Weights of a small GPT-style language model, trained from scratch on English Wikipedia: no position embeddings.
MLP neurons of a small language model. Each row is named by its layer, matrix (up: input weights) and neuron, and shows model dimensions 16-111. Each number is 50 + 12 x the weight over its row's rms, rounded and kept within 0 to 99.
Before each neuron's rows, "fires after" lists the tokens most often just before its 100 highest values on Wikipedia text that the model never trained on.

fires after: "| ", "; ", "App"
L8.up377:40 45 59 50 47 44 68 35 63 73 60 55 40 57 45 53 53 50 44 53 55 35 54 55 49 53 41 67 53 56 74 60 44 62 45 66 54 52 38 64 57 26 75 51 38 60 58 49 40 52 69 37 39 42 36 70 38 41 49 33 43 51 56 59 45 48 67 51 23 36 57 53 64 46 29 52 38 42 51 44 48 81 61 56 71 57 51 59 49 68 28 28 60 35 67 46

fires after: "st", "d", "t", "am"
L8.up432:33 50 51 34 63 46 39 53 49 63 55 39 38 62 59 50 43 48 74 33 56 57 43 50 55 61 42 43 36 33 60 45 50 52 38 52 52 65 51 47 28 47 38 46 58 35 39 45 65 33 68 34 57 50 20 61 55 51 32 42 57 35 59 33 63 62 45 60 42 55 44 67 57 49 52 50 59 53 33 31 23 86 56 56 67 48 67 74 38 43 46 48 48 48 56 62

fires after: "T", "K", "of ", "- ", "t", "Th"
L7.up674:47 49 59 58 61 66 48 45 61 34 25 43 43 62 72 49 35 24 56 55 62 31 37 49 66 60 29 53 55 39 63 42 46 57 41 78 41 53 40 55 44 41 47 51 49 64 48 35 54 47 67 42 61 36 54 43 49 41 35 29 57 37 66 33 47 56 62 43 54 41 33 62 60 49 61 50 38 46 63 55 39 75 39 30 61 48 55 73 28 62 45 43 49 75 58 37

fires after: "co", "en", "An", "Par", "Pr", "pr"
L7.up281:51 57 63 38 48 39 66 30 48 66 48 28 56 59 36 50 46 55 82 53 58 67 41 66 50 39 48 75 60 38 43 66 57 34 61 52 51 49 44 51 53 39 61 50 63 64 62 37 36 48 35 37 59 54 34 29 33 38 35 63 57 47 42 35 52 47 48 53 41 61 44 65 72 59 57 43 46 47 37 70 33 67 53 43 73 59 58 51 40 40 59 66 36 61 47 24

fires after: "|", "|---|---|---|", "|---|---|---|---|", "|---|---|---|---|---|---|", "|---|---|---|---|---|", "|---|---|"
L2.up601:52 64 55 65 32 50 38 60 51 64 36 49 59 48 74 64 45 47 65 46 60 51 59 69 58 36 54 53 44 26 60 37 51 28 59 57 37 67 58 56 68 45 48 59 57 34 57 44 65 15 36 46 55 52 56 59 57 43 38 50 49 42 62 48 49 24 60 56 51 67 50 37 25 47 62 65 58 48 52 63 49 59 51 56 50 74 79 17 24 36 39 47 53 49 46 36

fires after: "B", "b", "L", "K", "the "
L8.up72:77 52 25 60 47 49 24 43 37 57 51 37 50 58 67 50 46 26 58 49 58 47 74 48 49 36 32 58 32 43 40 34 47 61 45 63 57 68 51 98 60 63 57 47 68 46 55 37 53 46 51 43 77 33 37 47 64 41 41 36 49 55 34 47 53 41 54 42 58 65 34 47 53 38 53 39 36 67 53 51 49 69 35 68 63 60 54 45 34 25 37 43 78 71 49 60

fires after: "d", "D", "t", "T", "N"
L7.up691:60 54 37 41 71 21 38 37 62 57 49 44 33 61 58 52 43 28 61 27 43 54 44 36 56 75 38 51 68 43 34 52 61 56 56 50 49 61 46 48 54 56 31 44 50 61 61 43 63 31 58 36 33 50 56 49 55 39 48 34 51 55 76 31 60 50 58 64 36 38 53 50 59 45 42 39 49 54 54 39 26 54 55 44 55 55 48 47 59 26 45 43 59 47 17 52

fires after: "| ", "the ", "- ", "a ", "The ", "\n\n"
L4.up979:77 44 60 43 49 50 52 35 35 52 42 33 47 54 68 40 57 42 46 42 74 46 46 33 62 62 56 56 53 42 55 74 45 80 41 41 28 43 50 46 48 28 64 48 65 54 37 51 58 70 58 29 62 50 56 43 51 63 36 27 50 62 53 49 45 54 68 55 71 35 43 50 35 66 33 42 51 37 50 56 46 65 62 56 50 51 56 45 28 63 46 46 58 26 42 45

fires after: "He ", "he ", "and ", "served "
L4.up117:44 47 26 65 64 40 54 48 47 51 51 51 59 48 56 50 44 34 62 43 75 55 52 54 67 65 35 41 57 47 55 32 30 34 44 61 71 43 51 47 52 63 61 29 50 54 49 47 47 53 52 51 50 59 36 62 38 53 46 52 40 42 67 70 73 47 50 38 46 41 48 53 62 59 69 61 34 50 66 54 46 66 54 41 56 62 39 67 49 55 35 24 63 82 48 35

fires after: "the ", "at ", "f", "dr", "h", "H"
L7.up373:68 57 44 42 51 49 32 52 51 44 55 47 58 57 46 43 44 23 22 68 46 66 29 55 54 55 42 54 32 55 28 43 13 59 49 50 41 55 37 55 44 49 40 62 46 23 49 48 51 64 48 59 49 52 74 53 61 66 64 60 51 45 56 59 61 46 59 51 71 53 52 57 39 50 38 61 52 54 43 52 48 55 47 62 63 50 44 95 47 47 64 62 58 47 53 53

fires after: "| ", "\n"
L7.up525:67 38 56 42 46 55 41 30 60 50 37 70 53 57 74 36 46 56 37 54 56 47 39 53 78 52 56 47 51 56 38 50 55 65 47 35 41 42 41 46 52 48 49 36 34 61 66 45 67 35 41 44 46 43 40 60 47 31 29 49 42 42 54 39 47 45 65 54 48 49 48 42 41 85 52 50 69 42 52 51 46 63 27 43 46 57 40 43 35 80 33 44 49 34 31 57

fires after: "on ", "On ", "was ", "| "
L8.up103:41 67 57 63 37 33 50 31 69 42 41 68 47 55 73 55 51 37 51 60 76 72 52 58 69 44 47 38 47 67 52 36 46 71 28 48 56 66 54 34 49 69 50 51 44 49 60 55 67 41 29 54 55 55 43 50 51 40 43 54 34 47 71 47 33 41 69 51 52 44 32 35 61 54 63 42 47 59 44 56 51 46 48 46 36 59 22 49 53 52 22 53 61 64 46 35

fires after: "M", "S", "A", "B", "| "
L8.up906:25 42 41 61 69 42 41 44 52 36 66 34 37 51 44 49 50 26 34 43 77 64 59 40 52 57 45 76 37 50 57 35 48 26 41 38 50 58 34 49 42 46 40 61 35 31 56 45 64 59 69 39 57 52 22 41 35 66 39 37 24 52 56 48 39 47 69 45 66 51 28 52 47 67 43 16 58 68 42 29 51 57 46 72 70 53 51 37 57 46 48 26 61 61 36 47

fires after: "\n", "- "
L7.up364:56 52 38 41 54 70 29 36 37 61 45 28 26 41 54 76 49 51 42 53 54 35 64 64 53 52 56 65 44 40 58 66 55 45 30 57 30 52 41 52 49 52 81 64 22 49 38 51 52 52 44 35 40 37 39 42 51 39 38 48 19 49 56 28 36 29 45 49 48 50 54 56 67 61 25 12 58 51 57 38 54 71 55 54 59 88 68 55 41 56 24 30 59 49 40 54

fires after: "D", "B", "H", "P", "F", "St"
L5.up442:56 60 50 62 53 51 35 52 64 46 74 35 50 58 36 43 36 25 50 38 67 65 54 58 64 21 48 80 54 36 31 59 51 66 53 26 34 64 47 55 56 55 48 68 54 26 44 33 74 47 53 33 63 58 49 28 41 53 48 31 46 50 46 51 48 40 54 65 52 47 30 50 53 48 44 52 56 69 31 46 43 64 49 57 55 61 56 48 60 48 37 61 50 54 54 48

fires after: "D", "d", "(", "Th", "g", "W"
L8.up381:54 56 36 44 34 56 36 58 52 46 58 33 35 57 59 62 25 26 51 50 55 59 53 52 65 48 42 79 58 34 32 59 53 74 41 64 59 61 59 37 41 51 65 53 51 43 46 49 62 18 34 35 55 52 55 43 43 54 37 59 46 45 39 51 46 53 41 69 26 56 28 49 69 52 52 46 34 59 66 42 57 58 64 61 53 59 36 51 54 66 32 38 51 49 41 55

fires after: "in ", "the ", "across ", "of "
L7.up795:60 40 36 35 45 73 47 57 47 73 36 34 63 58 70 40 31 64 36 54 56 61 37 55 42 60 49 47 41 56 54 42 42 62 10 50 37 55 52 44 42 65 43 64 37 66 52 32 63 54 55 58 63 43 36 40 46 64 45 41 23 55 55 61 46 29 42 29 55 51 33 62 40 36 36 45 54 52 45 44 50 45 41 41 54 67 62 63 45 67 59 59 54 47 43 32

fires after: "K", "T", "ob", "b", "M", "B"
L8.up863:39 35 47 65 32 62 26 46 60 55 59 53 48 77 32 43 44 28 58 48 48 49 40 68 50 52 48 54 39 57 61 44 57 62 50 72 40 52 63 69 48 31 60 61 43 61 63 39 29 31 53 43 55 50 34 57 44 63 42 25 48 45 38 70 56 51 62 61 33 49 51 46 42 56 76 45 29 44 58 37 48 63 37 57 42 61 39 37 33 61 40 62 61 61 47 71

fires after: "p", "P", "f", "s", "Di", "n"
L7.up603:42 35 68 78 66 73 29 58 53 62 59 48 64 60 51 36 38 39 53 35 52 35 57 56 67 27 47 53 54 46 67 41 43 53 49 45 33 45 65 50 42 58 53 56 45 46 55 41 32 66 60 40 51 57 37 49 50 48 53 48 39 44 62 57 53 52 48 38 53 57 52 69 52 43 47 49 49 41 21 59 47 56 49 61 46 49 47 47 50 40 53 58 57 54 51 43

fires after: "P", "S", "con", "E", "s", "N"
L8.up639:60 53 45 67 53 58 46 49 59 57 46 29 64 58 42 44 47 20 37 50 69 44 61 50 73 44 66 58 53 33 46 62 51 59 46 44 32 48 68 39 17 51 39 39 35 40 70 49 38 71 35 40 45 41 44 52 55 43 43 38 50 39 42 47 73 48 56 51 62 44 33 57 61 50 67 39 46 50 55 50 40 60 32 57 48 44 37 39 61 67 47 37 61 64 57 56

fires after: "| ", "\n", "Bi", "ep"
L8.up689:62 56 57 46 50 72 42 49 41 57 63 55 72 48 66 56 56 57 41 40 76 53 43 56 41 41 38 54 54 39 42 29 40 41 41 42 66 57 41 58 72 43 54 57 43 28 56 39 63 37 43 39 37 35 52 37 75 33 29 35 49 44 44 48 63 52 39 52 49 22 43 42 52 52 50 46 65 34 68 49 32 87 58 42 46 64 45 22 46 52 21 45 70 57 68 51

fires after: "B", "m", "b", "M", "l", "A"
L7.up172:53 71 36 45 41 52 43 56 46 57 58 45 55 60 73 46 58 40 59 49 44 43 61 53 47 39 66 75 44 24 47 42 42 64 33 60 26 58 40 59 49 31 56 49 50 41 66 20 38 53 45 48 52 67 37 41 57 42 51 31 50 50 36 79 60 40 72 38 44 29 48 50 51 65 64 58 53 30 45 28 55 68 68 21 31 49 58 53 33 32 45 32 67 36 47 47

fires after: "L", "co", "V", "K", "B", "Min"
L7.up943:53 54 30 63 47 31 73 52 35 72 59 48 74 58 42 69 59 59 68 52 58 49 63 53 34 46 26 56 28 54 62 40 36 82 33 47 49 62 52 47 48 57 60 57 59 34 55 33 59 35 71 55 40 52 43 36 42 49 63 32 34 62 53 41 65 49 43 45 25 45 50 50 68 64 76 46 42 52 55 45 52 61 59 44 44 65 63 51 35 54 59 46 42 24 62 44

fires after: "and ", ". ", "\n", "He ", "; ", "km "
L4.up465:44 44 43 68 37 43 62 33 46 49 30 50 59 58 32 23 52 44 35 48 55 54 59 51 45 70 66 43 62 41 49 38 38 71 54 68 32 61 44 62 43 63 45 61 57 51 41 52 68 48 51 55 74 42 40 36 39 55 33 46 25 34 67 39 67 45 44 50 45 26 44 55 58 70 60 40 60 50 51 33 42 67 39 51 61 69 41 59 44 48 43 36 68 71 39 47

fires after: "Pl", "th", "D", "d", "pl", "h"
L7.up756:68 50 71 62 55 49 57 37 34 42 45 46 62 59 69 40 48 27 61 46 65 51 55 48 58 37 51 46 67 38 36 60 39 64 39 72 43 65 48 45 47 55 67 53 21 59 52 41 71 37 53 46 50 53 35 60 44 31 50 48 51 50 70 22 39 49 44 54 38 45 36 61 63 35 58 30 21 57 46 68 53 66 49 54 51 57 56 67 46 29 34 40 45 41 42 56

fires after: "W", "\n", ". ", "K", "and ", "Th"
L7.up406:45 56 44 74 45 27 55 45 30 48 58 64 37 50 54 26 59 39 52 28 66 49 71 45 65 51 48 57 60 35 50 41 54 51 33 40 30 57 54 53 46 49 51 43 57 45 68 44 80 34 68 32 77 45 59 60 62 27 26 59 48 22 61 52 64 37 60 71 40 26 43 34 62 50 61 62 60 62 42 53 62 50 58 39 61 57 41 59 49 55 37 54 55 69 44 47

fires after: "J", "Gar", "Be", "Mc", "Y"
L8.up307:45 64 36 56 29 50 58 62 50 46 61 36 44 75 37 61 58 35 34 43 65 63 63 31 44 44 41 60 39 42 50 48 51 39 60 67 62 48 38 35 50 66 46 30 33 42 74 45 55 49 56 53 46 52 57 51 42 34 41 25 53 50 71 53 39 43 75 60 30 65 45 38 16 44 56 40 46 38 42 45 61 42 45 40 61 58 51 52 43 42 32 31 78 51 20 55

fires after: "V", "L", "K", "v", "k"
L7.up367:39 51 35 51 60 23 42 36 47 55 64 41 31 67 32 71 47 44 71 35 71 58 57 45 41 41 31 75 47 45 20 54 23 64 39 45 53 65 40 56 30 54 55 60 41 32 64 50 67 63 44 46 52 64 54 56 32 69 57 24 45 50 57 41 61 47 40 45 53 54 43 59 73 57 54 15 28 47 66 34 41 52 69 69 49 56 61 54 32 49 55 47 40 55 51 55

fires after: "1", "2", "0", "3", "| ", "4"
L2.up425:58 67 60 40 58 62 55 66 44 47 54 57 47 43 57 53 59 46 73 76 45 42 41 44 45 60 55 63 69 59 55 56 50 59 20 64 63 48 69 55 32 51 55 64 31 63 45 46 35 41 60 37 29 52 65 64 59 50 44 24 34 63 34 45 65 43 53 29 28 32 42 38 46 52 43 30 46 15 61 46 47 44 60 49 49 62 49 68 48 57 30 41 77 42 43 32

fires after: "the ", "er", "his ", "s "
L7.up217:54 49 37 41 36 48 52 64 67 42 43 53 63 75 43 49 56 46 38 33 56 61 33 38 67 60 53 64 69 61 48 34 35 54 50 60 54 43 47 66 48 73 51 56 42 27 51 46 51 60 69 45 61 60 57 50 60 62 45 40 41 53 51 49 50 37 51 34 46 17 57 53 54 61 42 60 44 58 37 44 37 70 55 67 50 64 35 52 41 49 42 56 77 54 38 51

fires after: "the ", "The ", "T"
L7.up834:77 59 43 58 32 64 69 51 31 40 36 41 62 59 73 38 43 59 39 61 45 58 50 48 40 55 60 43 63 46 40 40 53 61 28 66 57 41 36 52 46 44 59 34 58 49 34 44 43 68 76 37 75 39 49 36 61 64 38 45 49 52 48 34 39 52 61 32 64 35 52 44 55 58 44 53 57 32 45 50 49 53 42 52 46 45 61 60 17 42 54 55 67 65 55 59

fires after: "L", "l", "ro", "A", "B"
L8.up790:49 49 46 61 51 47 64 50 50 57 65 53 46 54 56 45 46 59 72 62 47 60 37 38 67 50 38 50 33 44 32 43 44 61 48 61 61 46 63 72 36 48 60 67 43 53 59 18 49 25 74 43 54 42 48 71 58 48 45 35 67 62 24 51 65 53 63 54 62 45 43 53 61 56 46 36 36 37 55 35 47 61 61 56 50 48 72 56 29 66 52 59 58 46 50 54

fires after: "D", "N", "d", "s", "n", "S"
L8.up245:43 36 53 76 37 60 40 38 41 69 58 36 47 59 63 51 35 38 47 59 64 57 52 63 58 27 66 60 49 66 36 49 57 55 55 74 37 62 44 35 45 37 70 50 43 23 43 45 60 25 26 25 47 77 19 54 50 37 28 43 43 50 65 32 75 50 70 64 65 48 45 54 71 38 48 54 45 62 48 42 44 59 55 50 59 61 52 70 59 39 34 35 47 59 52 40

fires after: ". ", "\n", "\n\n", "Be", "known "
L5.up412:54 45 57 29 64 32 63 34 46 26 51 55 39 59 75 46 46 56 50 25 59 59 56 54 61 48 43 52 59 60 42 69 42 38 30 58 37 57 43 43 47 69 59 46 26 57 62 45 48 58 45 53 33 46 40 70 44 46 40 32 38 39 56 43 53 29 67 40 54 37 52 62 59 69 43 32 60 56 50 48 26 58 52 46 45 60 68 58 50 52 27 58 62 39 32 39

fires after: "| ", "\n", "(", "–", "5 "
L8.up464:62 31 46 41 67 56 43 33 55 45 58 47 45 67 47 56 52 52 49 58 47 70 56 55 66 57 32 47 45 59 11 53 69 38 49 55 53 41 42 36 38 42 76 54 48 45 41 50 50 42 43 44 62 62 36 50 40 40 44 59 46 56 70 51 62 54 51 49 69 58 63 46 39 51 48 39 72 40 54 34 45 49 49 55 39 57 62 57 46 66 46 65 52 67 57 49

fires after: "M", "m", "Em", "s", "R", "s "
L7.up528:68 62 29 52 66 43 37 27 34 52 57 48 48 57 50 34 55 36 42 39 58 44 60 45 55 35 48 48 27 33 52 42 52 45 56 27 43 39 39 66 54 31 58 45 50 56 69 22 55 48 63 44 61 36 47 69 47 47 55 31 48 66 29 60 43 57 48 54 68 35 48 55 48 38 50 63 58 49 54 52 31 46 58 86 31 46 30 59 37 54 50 54 74 62 47 52

fires after: "B", "b", "M", "influ", "A", "the "
L7.up188:66 67 32 52 54 26 46 55 47 53 51 33 57 49 63 47 57 35 51 51 53 44 62 58 49 47 41 68 46 25 41 46 49 52 55 59 40 44 28 65 52 41 44 29 50 61 73 42 66 52 30 42 46 51 47 38 70 45 60 38 40 71 44 62 50 48 78 67 64 47 25 51 46 63 69 47 78 42 24 34 46 51 79 56 61 51 57 32 36 56 48 44 61 62 35 26

fires after: "S", "I", "W", "w", "s", "U"
L7.up231:40 64 43 57 72 61 42 39 50 60 47 58 40 47 39 26 40 53 23 42 44 53 35 43 62 62 51 73 58 70 42 57 47 50 40 32 63 69 60 51 41 50 58 33 32 45 40 53 42 54 44 43 42 41 58 33 49 50 41 62 49 60 63 45 45 54 52 58 67 25 44 55 74 54 47 45 55 52 36 40 40 51 68 52 45 46 40 48 52 77 51 61 51 47 51 55

fires after: "'", "Th", "Wh", "W", "y", "I"
L2.up261:44 48 45 47 49 64 50 63 52 47 57 40 58 70 46 31 42 34 34 43 58 47 56 65 37 54 35 50 66 67 27 70 46 51 34 51 48 59 59 74 43 48 67 45 43 37 54 59 31 39 61 75 55 55 53 44 33 55 57 47 41 73 44 45 71 38 71 71 30 27 36 52 57 45 55 40 69 62 51 39 31 77 64 46 35 63 41 58 57 61 48 38 52 53 52 45

fires after: "| ", "(", "io "
L2.up996:43 42 27 50 44 32 52 71 61 57 62 41 52 63 41 59 53 30 71 77 39 51 60 67 47 57 47 64 47 56 72 59 52 60 57 60 58 40 51 52 52 49 52 50 52 43 41 53 57 61 53 69 38 66 56 54 43 22 68 45 20 48 43 50 50 47 54 54 28 43 68 50 51 79 42 41 44 50 43 45 44 57 66 74 44 59 49 67 69 65 41 47 81 43 52 46

fires after: "| ", "/", ": "
L4.up274:43 42 42 55 50 27 60 65 46 60 36 35 41 45 35 54 44 38 35 37 78 47 42 56 42 41 51 69 58 54 67 59 26 45 36 60 48 70 52 47 28 54 66 45 59 37 59 42 55 52 67 45 67 40 46 34 25 58 46 51 38 45 55 59 71 48 32 42 37 27 27 33 54 62 38 40 12 38 63 50 64 66 63 56 70 67 50 47 40 45 47 33 48 32 57 46

fires after: "of ", "in ", "Pl", "d", "for "
L7.up911:57 53 56 53 55 76 40 36 38 52 64 52 45 47 73 22 33 54 43 43 57 63 72 53 41 37 45 56 58 66 29 61 41 56 18 44 49 73 30 84 58 60 57 56 21 61 58 41 59 60 54 79 36 49 30 37 60 60 50 36 43 46 52 29 36 45 74 69 56 27 44 53 55 45 43 54 45 44 44 52 56 52 38 56 47 53 64 41 52 36 48 44 44 57 39 35

fires after: ", ", "the ", "en", "all", "of ", "ask"
L7.up910:38 57 43 53 47 31 50 48 47 42 50 36 31 64 35 51 63 54 39 34 51 71 32 62 36 55 55 62 67 37 22 66 43 72 53 56 35 43 49 66 52 55 71 56 66 46 64 53 48 42 45 43 61 53 39 66 41 52 23 49 27 31 40 44 31 37 64 49 52 50 44 52 57 55 69 56 50 55 52 41 54 46 58 61 35 60 64 53 50 36 27 57 49 40 42 54

fires after: "J", "Y", "H", "V"
L7.up218:51 38 41 56 50 32 15 50 42 48 67 40 51 63 61 46 54 30 28 29 40 71 55 65 53 38 60 72 54 49 46 57 38 43 66 65 46 42 34 57 37 45 61 46 43 56 60 54 66 53 49 40 45 56 45 43 48 37 56 38 49 51 69 74 37 43 92 63 55 24 46 47 40 42 59 46 34 67 41 42 56 54 42 47 42 55 57 59 53 52 43 31 44 89 44 50

fires after: "\n", "a ", "m", "ad", "Ad"
L7.up735:51 59 42 65 58 25 45 24 18 58 33 27 47 54 43 63 58 36 13 16 53 74 45 49 40 44 56 45 38 43 45 46 35 51 50 50 44 55 51 48 42 48 59 48 69 46 41 48 47 57 37 36 37 63 56 40 45 60 49 59 49 38 70 60 69 49 38 44 68 44 51 60 74 42 58 43 22 61 65 51 36 65 60 63 45 54 61 63 37 52 53 45 43 85 47 54

fires after: ". ", "- ", "| ", "\n\n", "== "
L8.up943:59 50 62 45 55 41 68 37 31 62 31 38 38 43 82 46 57 48 49 51 66 31 42 45 50 52 55 38 56 53 40 46 38 41 40 43 50 48 50 48 47 63 56 53 54 67 64 32 48 63 51 60 56 30 54 83 66 51 34 42 56 53 43 34 35 60 42 73 49 75 31 56 56 65 39 39 32 64 50 50 31 70 53 25 68 43 57 59 38 61 40 43 56 48 65 48

fires after: "s", "g", "S", "E", "w", "ec"
L7.up277:61 59 32 45 41 32 33 41 65 58 55 36 54 55 32 38 56 33 28 43 63 46 54 49 58 55 55 39 56 54 34 39 60 54 49 55 25 64 32 57 22 49 49 43 56 53 57 48 47 42 47 30 53 37 37 49 46 34 54 40 50 32 76 47 39 45 61 73 66 44 54 44 57 53 52 54 32 40 45 56 42 49 32 35 58 54 63 48 59 52 31 39 64 57 46 54

fires after: "M", "n", "m", "L", "N"
L7.up665:45 42 47 82 51 21 50 50 52 50 46 44 36 56 70 54 51 41 35 36 68 53 66 41 56 44 57 49 44 26 56 48 50 52 43 46 46 45 55 65 66 48 58 28 50 49 53 42 53 51 61 54 65 59 34 63 34 41 38 25 45 61 46 53 61 53 64 54 56 45 39 51 65 35 54 41 50 57 28 30 44 57 57 47 42 46 76 49 35 54 57 34 71 53 45 55

fires after: "S", "D", "O", "W", "F", "R"
L5.up968:47 44 38 66 46 54 40 36 46 26 72 24 63 58 48 60 41 25 44 72 71 73 61 62 73 43 64 66 48 22 29 47 55 46 48 46 66 60 36 53 60 47 43 41 33 39 58 48 55 55 58 47 45 56 54 39 54 39 52 51 48 53 43 50 34 43 56 66 44 54 28 41 59 40 65 48 65 69 20 45 51 39 48 78 62 56 38 43 68 58 42 33 54 44 50 48

fires after: "T", "K", "t", "F", "S", "P"
L7.up224:53 49 44 76 66 50 43 24 66 42 61 31 42 58 50 50 44 20 45 70 68 62 32 59 55 53 30 69 35 31 54 52 45 65 65 53 49 44 42 54 51 46 45 22 35 70 64 31 59 44 38 30 62 50 41 56 37 25 55 47 50 50 55 54 62 50 69 69 55 32 30 56 62 58 57 36 39 77 40 45 51 44 38 69 51 57 38 52 44 52 53 40 50 64 58 65

fires after: "D", "m", "Th", "M", "N", "km"
L8.up979:41 65 38 77 64 33 49 30 61 56 49 44 53 62 66 31 39 55 58 34 52 63 61 51 59 58 38 60 34 46 55 56 58 72 37 47 48 49 42 44 38 52 57 59 53 58 51 44 59 29 57 24 50 35 50 63 71 74 60 35 40 58 49 46 56 53 68 54 51 39 60 41 59 37 55 53 48 52 50 30 38 82 58 56 54 52 45 45 54 53 21 47 46 62 59 37

fires after: "D", "S", "H", "Th", "St", "L"
L5.up549:73 52 46 57 61 45 46 38 57 60 53 58 72 52 44 36 15 36 52 56 49 66 46 52 52 36 44 71 39 30 47 57 43 59 44 49 39 71 36 51 58 33 53 58 49 40 72 46 59 35 28 52 49 44 73 50 67 42 46 28 50 33 40 69 43 44 51 47 64 50 37 40 52 38 44 40 57 69 44 42 63 64 52 78 55 59 59 48 57 53 40 53 68 38 64 43

fires after: "| ", "- "
L8.up824:48 46 57 46 55 75 56 37 41 38 47 66 34 55 74 57 51 70 34 69 74 40 53 57 52 40 45 52 47 39 42 65 55 36 33 27 58 57 55 71 46 49 61 52 22 51 60 49 45 66 30 47 53 35 39 54 43 44 42 42 34 60 70 45 49 26 51 48 53 46 25 55 55 42 47 17 61 50 40 48 65 63 57 52 49 59 34 57 45 59 44 49 48 40 55 44

fires after: "h", "l", "j", "H", "e", "Y"
L7.up907:55 42 44 52 47 37 38 49 36 44 34 53 37 58 69 43 35 51 26 42 69 52 41 48 68 54 59 78 40 59 41 52 31 60 47 23 41 51 55 75 48 40 56 49 44 42 48 59 57 43 46 58 65 32 60 56 67 61 40 41 62 32 36 61 46 46 70 58 82 34 30 26 47 65 53 65 34 67 32 52 58 47 57 55 58 43 44 68 49 32 56 28 57 38 43 45

fires after: "H", "M", "L", "B", "p"
L5.up19:64 51 39 51 60 51 25 62 58 78 64 49 56 62 57 48 61 20 56 57 41 58 60 54 61 52 51 47 28 37 28 53 44 17 44 53 44 38 63 75 58 57 59 62 38 61 46 22 72 31 57 55 39 60 47 48 46 44 65 33 34 55 62 48 49 61 67 75 40 66 44 38 38 22 53 49 48 56 46 30 43 42 38 61 43 48 42 42 76 34 28 48 57 56 37 51

fires after: "\n", "- "
L5.up350:57 53 37 68 60 40 48 45 43 52 31 38 41 60 62 50 54 44 22 40 53 71 42 59 49 52 67 53 46 59 51 50 45 52 66 52 32 56 52 44 49 49 55 50 54 49 38 55 65 59 63 45 53 48 57 29 51 48 50 38 30 48 63 28 50 41 48 49 32 66 57 47 68 45 42 36 58 69 64 35 38 64 65 59 68 65 59 74 36 56 38 47 47 59 52 53

fires after: "(", "in ", "of ", ", ", "was "
L8.up998:38 52 28 49 44 28 78 32 43 56 47 50 38 54 58 56 45 37 32 48 58 46 66 52 57 34 52 55 52 62 41 82 43 51 46 59 41 36 60 58 52 70 68 53 58 55 56 45 62 57 71 49 46 47 36 55 49 51 49 62 21 55 67 51 44 51 50 57 42 54 41 61 59 62 57 57 52 56 46 49 53 51 37 50 40 48 52 38 61 53 56 54 73 39 14 44

fires after: "S", "R", "D", "M", ". ", "B"
L4.up948:33 42 59 26 50 48 47 29 40 45 75 59 64 85 83 37 65 41 41 68 39 51 39 40 61 69 50 45 42 50 64 28 35 28 31 55 47 53 32 57 45 24 44 68 30 60 67 35 44 41 57 46 42 69 19 54 49 49 50 40 40 56 47 52 58 54 64 57 46 35 48 51 35 52 53 40 43 70 31 32 42 53 47 30 41 64 40 34 55 56 57 53 72 29 27 59

fires after: "Ch", "B", "H", "K", "C", "Cl"
L8.up523:47 68 38 73 74 31 27 40 44 55 69 41 39 79 58 51 58 34 66 47 24 54 60 54 73 33 37 53 49 47 54 57 49 62 52 52 39 46 49 42 58 55 59 51 42 25 55 28 65 43 60 38 68 66 39 69 65 60 69 33 47 53 50 45 51 47 52 42 50 53 47 64 35 48 77 50 65 66 33 58 38 59 56 58 47 52 69 52 42 59 43 42 51 52 55 40